config = dict(
    n_layer=20,
    d_model=224,
    n_head=7,
    n_kv_head=7,
    head_dim=32,
    d_mlp=576,
    vocab_size=4096,
    activation='swiglu',
    norm='rmsnorm',
    norm_place='pre',
    norm_eps=1e-05,
    positions='rope',
    rope_base=5330.0,
    rope_fraction=1.0,
    qk_norm=False,
    attn_scale=0.177,
    bias='none',
    tie_embeddings=False,
    parallel_block=False,
    init='uniform',
    init_std_qkv=0.0201,
    init_std_o=0.00318,
    init_std_up=0.0201,
    init_std_down=0.00198,
    init_out_by_depth=True,
    optimizer='muon_variant',
    lr=0.00617,
    lr_mult_qkv=0.4,
    lr_mult_o=1.5,
    beta1=0.93,
    lr_head=0.00712,
    grad_clip=0.5,
    warmup_steps=200,
    schedule='cos',
    final_lr_fraction=0.0,
    batch_tokens=32768,
    seq_len=512,
    doc_mask=True,
    train_tokens=394500000,
    steps=12040,
    dataset='wikipedia_en',
)
MLP neurons of a small language model. Each row is named by its layer, matrix (gate and up: input weights; down: output weights) and neuron, and shows model dimensions 128-223. Each number is 128 + 24 x the weight over its row's rms, rounded and kept within 0 to 255. A neuron's up and down rows have the sign that makes its largest values positive.
After each neuron's rows, "fires in" lists the words (lower case) most often at its 100 highest values on Wikipedia text that the model never trained on; "fires on" lists the tokens most often at its 100 highest values on Wikipedia text that the model never trained on.

L12.gate501 [146  88 174 100 150  99 147 168 141 165 126  78 101 179 132 102 135 104 137 122 160 143  89 143 129 182 131 112 144 136 126 176 135 129  77 104 143 144 121 108 137 113 149 155 178 126 144 139 110 100 129 136  88 175 130 119 118 138 125 134 165 123 127 126 132 118 100 129 158 104 104 141  96 154 126 113 109 131 120  92 149 121  84 119  84 129 147  95 107 109  72  99 150 106 120 122]
L12.up501 [ 84 146  84  62 143 114 157 132  95 107 141  85 110 106 104 109 118 123 134 129 153 115 156 105 160  87 124  87 139 144 128 174 112 127 111  96  82 150 105 136 137 139 134 142 109 110 112 136 119  67 104 151  82 105 136 109 114 136 156 106 117 123 136 126 115 137 120 110 138 152 150 128 173 117 154 166 144 152 156 105 114 119 181 127 110 135 156 151 107 129 179 100 149 105 122  82]
L12.down501 [122 132 139 126 141 189 132 145 121 107 105 149 138 125 159 117 113 121 146 128 133 145  87 124  95 143 105 100 125 138 103 166 105 114 156 106  79 119 103 129  81  94 115 138 128 115 169 173 148 132 159 177 131 151 123 157 133 138 112 176 148  98 118 126 135 125 127 118 187 105 125 163 165 139 137 130 111 109 142 123 123 151 125 133 136  94 157 161 136 115  85  98 113 104  86 104]
fires in: "of", "in", "during", "to", "upon"
fires on: " of", " in", " to", "During", " During"

L7.gate349 [118 104  90 130 129 114 107 102 164 125 148  94  90 136 106 126 133 144 195 159 155 124 116 146 128 145 128 149 112  39 155 134 105 135 150 155 114 130 150 133  94 120 175 144 113 155 118 144 165 120 166 103 131 124 142  92 130 128 110 111 126 147 147 127 131 154 129 107 168 155 142 109 118 128 163 130 123 118 204 164 145  86 133 155 157 158 110 124 153 117 185 114 130  86 147 153]
L7.up349 [135  83 104 150 112 126 108 139 135 155 159 127  98 140 114 133 136 137 164 154 107 105  88 124  84 148 124 114 135  75 130 158 156 158 136 136  82 145 179 142  99 103 185 135 106 117 124 123 139 105 153 107 163 153 144 136 162 113 165 134  87 161 154 117  88 120 119 116 188 201 155 165 148 106 132 123 115 128 180 152 101 113 123 134 132 150 131 146 165 159 162  88 121 142 108 157]
L7.down349 [117 115  92 154 138 130 157 152 143 124  95 139 119 145 127 147 137 142 149 155 182  94 113 158 158  89 132 126 158 130 132 136 143  76 126 141  91 140 120 132 113  46  97 143 147 120 122 148 150  99 131 180 147 114 126 127 106 153 115 107 117  77 100  99 119  81  96 126 114 124 119 106 127 168 120 150 118 156 147 170 127  92 153 147 105 122 113 101 170 120 126  97 121 144 149 130]
fires in: "in", "including"
fires on: " in", "in", " In"

L13.gate9 [106 120 159 115 117  92 140 141  97 176 149 154  95 124 131 113 156 140 118 148 130 118 103 128  84 135 126 103 116 135 109 158  57 147  94 135 137 121 105 120 130 136 186 148  83 132 143  89 140 114 104 166 160 187 133 114  95 114 139 137 110 111 141 134 140 149  75 172 137 129 131 129  95  99 134 161 130 123 147 114 146 115  87 122 129 133  80 141 130 129 150 136 173 129 140 123]
L13.up9 [132 108  95 101 108 144 122 158 149  91  99 100 139  85 111 101 102  87 125 124 162 153 128 180 116 116 102 134 120 135 100 151 127 181 131 110 101 142 119 164 150 177 138  59 129 121 118 169 101 160 100  90 121 112 165 139 127 151 128 158 184 124 139 140  83 133  92 110  94  96 113 139 158 207 122 133 161 132 154 111 131  91 150 121  99 135 145 121 120 152 116 127 141 141 117 156]
L13.down9 [181 100 123  88 128 139 122 130 133 138 119 148 185 153  63 138 113 127 129 145 108 176  92 126 152 135  98 136 108 167 144 135 181 115 159 100 115 161 144 139 117 108 150 136 114 151 142 165  92 103 127  70 139 129 155 160 141 136 172 111 141 140 100  99 118 118 120 128 127 103 137 164  97 130 125 137  97 160  93 151 133 156 165 128 108  71 110 112 133 112 113 137 172 137 127 137]
fires in: "in", "won", "op"
fires on: " in", " won", "op"

L14.gate31 [115 119 153 158 129 131 132 133 173 134 118 106 140  89 136 157 140 126 124 142 117 154 162 105 102 141  81 129 142 151 116 147 103 124 138 183 127 134  95 127 181  93 143 104 167 115 116 165 139 108 111 133 142  88 145 117 150 121 169 151 147 129  71 155 121 139 150 134 106 117 162 149 124  81 143 154  98 105 132 159 128  70 118 128  74 123 139 128 105 155 113 122 127 134 168  99]
L14.up31 [144 120  89 146 131  76 115 160 162 115 131 154 122 118 154 163  89 118 125 110 163 118 111 111  95 139 100  97 124 163  73 132 120 148 113 142 133 112 142 140 127 146  85 111 156 122 177 145 149  86 114 113 125 109 138 123 141 154 107 109 104 169 141 121 160 106 164 124 134 110  93 128 101 117 116 108  84 130 112 117 147 104 166 115 129 106 101 156 106 111 104 131 105 164 151  95]
L14.down31 [130 188 147 153 128 130 152 161  87 146 106 168  93 173 134 149 129 104 178 112 100 128 107 104 114  77 113 115 134 146  73 121 151 140 104 114 128 153 145 110 158 118 134 149 127 133 164 147  85 145 128 187 152 182 101  81 115 150 121 132 138 145 138  95 126 155 130 128 117 122  76 128 128 150  67 127  95 123 180  91  83 132 127 107 114 126 139 120 119  74 124 163 134 135 132 132]
fires in: "s", "the", "its", "his"
fires on: "'s", " the", " its"

L4.gate92 [154 127  73 125 145  89 139 123 122 142 139 122 155 112 122 131 128 128 128 109 112 151 137 137 155 108 112 136  77 101 130 134 176 121  90  99 102 166 138  65 166 107 147 117 125 136 165 143 142 164 131 118  97 129 123 146 183 128 126 136 101 107 157 154 167 139 119 110  97 119 145 134 124  88 122 156 137 112  98 128 120 107  92 124 117 123 119 113 117 103 182 131 169 148 128 129]
L4.up92 [160 111 106 116 106  99 125 133 117 144 134 116 117 192  93 159 124  77 123 104 133 106 111 118 131 153 137 124 120  89 160  80 133 110 108 132  99 159 172 104 176 102 156 127 112 100 159 153 134 152 125 106 102 141 110 161 139 102 129 127 130 127 165 144 178 145 115 113 143 119  83 163 137 122 156 147 164 120 116 144  90  98 134 138 122  96 125 116  96  97 144 118 167 158 124 166]
L4.down92 [164 104 136 138  97  76 150 110 136 141 181 147 171 133 128 158 136 148  92 113 116 123 150 141 125 132 109 149 110  71 113 136 122  95 111 103 149 144 129 124 118 126 130 169 155 125 146 172 119 144 140 132  84 132  95 125  87 200 140 141 128 167 143 131 153 151 107 119 121 147 106 147 147 124 168 123 173 134 117 193 131 115 112 119 110 117 145 117  81 116 135 110 148  98  83 111]
fires in: "no", "not", "number", "take", "t"
fires on: " No", " no", " not", " number", " take", " Not"

L10.gate102 [118 127 107 116 120 142  72 190 165 116 136  95  90 136 144 128 152  88  71 111 138 123 125 182 165 114 106 129 160 118 104 132 130 127 158 155 161 138 154 110 105 108 130  83 115 159 124 150 112 139 128 100 128  91 168 132 123 120  92  89 101  93 131 132 166 137 146 107 177  97 150 113 130 113 102 122 151 176 109 141 120 121 127 144 176 159 167 123 152 134 149 120 119 154 120  86]
L10.up102 [131 127 134 126 131 130  88 105 135 130 128 114 114 119 137 177  69 165 160 139 151 117  80 112 108 119 132 101 202  75 151  89 110 143 141 113 123 131 133 172 100 112 111 123 115 118 115 141 121 120 183 147 173 147 133 139 124 125 159  75 129 119 153  86  92  95 145 145 148 143 120 120 107 123 113 111 106 137 144 159 158 125 114 134 138 124 129 125 114 156 114 142 127 163 131 168]
L10.down102 [128 117  79 108 131 200 139 132 158 122 104 112 149 109 160 173 118 161 114 143 169  85 148 169 145 115 107 156 160 122 155 124 117  99 100 121  96 125 121 136 110 113 113 144 127 167 127 149  92 146 124 176 145 119  70 165 139 167 118  80 155 135 151 130 150 156  86  91 122 148 135 137 104 127 125 155 114 144 102 161 162 130 129 102 129 157 114  93 136 168 115 145 124 133 126 116]
fires in: "by", "in"
fires on: " by", " in"

L13.gate271 [172 156 138 117 115  97 126 126  86  99 139 117 134  89 124 115 129 115  88 114 117 121 147 121 144 141 157 136 145 186 172 145 107 126 133 136 162  94 123 150 141 135 126 119 180  80 136 154 115 144 142 120  91 100 128 152 192 137 191 153 153  97  88 152 118 105 162 145 104 121 125 120 115 134  93 141 103 103 125 135 166 118  88 169 134 163 108 135 117 140 122 103 168 149 164 134]
L13.up271 [144 144 123 145 102 192 155 150 170 149 111 119 161 120 134 164 125  91 162 155 112 105 123  95 164 131 150 119 158 166 143 123 123 154 145 158 125 146 137 175 109 100 112 171 136 161 137 140 160 141 136 136 103 131 124 113 124 144 113 148 105 136 117 102 174 115 119 149 131 145 101 133 104 133 131 119  93 145 128 188 116 122 170 168  87 134 100 113 120 126 120 138 119 129 148 126]
L13.down271 [117 107 148 169 118 119 141 115 125 120 125 142  92 144 108 114 104  94 136 124 118 122  93  98 132 128 152 124 176 139 125 130 153 139 128 113 160  97 174 161 150 103 129 116 121 168  86 101 151 119 115 138 108  98 145  84 152  78  95 168  93 135 132 134 156  76 118 126 146 118 121 142 134 110 112 120 102 143 139 117 150 123 141 105 127 148 117 108 136 100 117 114  67 122 138 128]
fires in: "a", "the", "s", "beyond", "beijing", "an"
fires on: " a", " the", "'s", "y", "ij", " an"

L10.gate360 [119 126 146  94 134 148  67 134 141 128 173 119 106 153 146 123 169 124 166 116 124 149 100 138 149 124 130 132 149 122 126 111 124 134 161 110 138 125 122 116 113 162 171 118  92 118 121  93 110  85 117 112 144 129 125 134 130 107 125 111 126 134 102  90 124 147 103  91 123  83 124 110 131  85 105 107 106 141 163 104 128 124  89 124 122 172 145 139 145 137  97 148  98  98  90 118]
L10.up360 [ 92 141 105  98 120  96 188  96 123 128 136 159  83  93 135 135 107 114 129 144 123  96 140 118 102 122 160 100 135 112 147 107 132 138  87 167 123  96 160 134 109  99 170 137 171 130 162 135 123 115 144 151 122 156 104 132  90 137 140 120 143 152 155  86 107 106 126 133 112 136 126 136 159  81 114  97 120 130 145  96  99 127 108 129  73 123 118 129 163 151 132  83 123 160 122  91]
L10.down360 [140 146 106 145  92 135 143 133 113 111  91 168 132 176 106 126 122 123 129  94 116 173  79  71 127 121 150 133 112 111 107 123 127 121 108 155  86 134 100 142 101  98 107  93  78  57 154 139 145 121 135  89  94 128  98 142 138 100 152 132  96 150 132 134 108 132 150 108 147 165 126 158 138 147 108 182 135 113 111 148 105 121 160 148 169 143 116 143 114 152 131 154 159  88 108 127]
fires in: "of", "for", "in", "on", "delivery", "suggesting"
fires on: " of", " for", " sugg", "iver", " in", " on"

L16.gate239 [114 105 107 132 166 173 153 128 139 133 142 149 121 156  73 114 100 106 180 130 114 102 128 113 151 175 152  96 128 114 131 116 144 109 184 110 102 152 133  79 127 135 151 149 156 191 132 148 118 130 139 142  61 102 161 152 137 131 125 128 114 130 113 132 142 148 116  95 127  82 188 152 125 153 141 114 131 128 130 132 117 110 124 135 116 104 108 107 140 137  87  87 138 177 112 129]
L16.up239 [140 127 104 105 127 150 112 133 140 122 128 177 134 141 132 146 121 122  72 130  92  90 110 122 122 104  79 132 110 155 125 126 112 119 124 170 103 118 142 103 140 110 160 124  95 110 127 110 118 144 102 103 138 136 124 153 153 160 130 160  90 150 174 132 164 123 110 150 124  85 121 134 124  90 113  99 158 148 126 105 112 109 119 162 127 133 139 124 116 108 128 133 128 167  90 106]
L16.down239 [144 117 120 162 150  51 135  93 156  96 103 125 155 129 137 135 154 199 124 122 108 122 103 123 117 124 121 127 136 107 131 111 119 162 132 160 125 120 119 122 130 143  98  92 158 101 143 164 139 167 132 120  75 158 142 127 115 105 125 127 117 123 105 104 126  72 119 119  84 127 155 133 146 122 104 109 148 106 126  94 143 117 144 161 101 165 152 125 141 121 152  89  75 122  88 154]
fires in: "to", "not"
fires on: " to", " not", "ly"

L16.gate57 [183 143  88 139 147 157 107 113 163 151 128  85 126 128 146 130 127 139 100 124 124 138 119 155 112  87  96 124 125 135 149 183 110 183 146 165 143 126 123 126 158 169 118 105 140 137 124 108 153 141 133  88 136 145 138 138 166 150 153 133 138 142 133 160 161 157 154 125 144  80 128 155  78 133 119 130 119  80 131 132 108 128 147 113 132 156 127 144 143 123 173 134  93 144 130 117]
L16.up57 [114  85 113 120 191 133 120  98 162 116  80 139 108 139 129 116 145 139 151 144 135 138 142  97  85 126 114 150 116 144 151 179  81 190 124 135 100 131 121 117 123 133 119 141 120  94 132  68 138 122 126 186 136 108  87 154 154 112 102 126 118 127 126 162 160 138 145  97 118 134 112 119 164 130 153 136 121 111 122 166  98  95 115 128 144 124  97 155 174 128 136 128  93 120 127 112]
L16.down57 [137 103 172 141 113 130 125 102 106 121 134 160 110 105 124 139 161 117 110 138 120 107  94 130 104 109 126 121 112 126 146 117 135 146 135 147 113 180 116  79 146 123 119 152 133  90 131 115 114 133  89 151 115 162  85 118 154 128 139 148 111 123  99 145 135 124 127 145 106 116 108 122 128 120 146 145 119 147 128 138 116  99 141  67 142 132 127 146 134  42 125 131 134 136 119 119]
fires in: "his", "s", "their"
fires on: " his", "'s", " p", " their"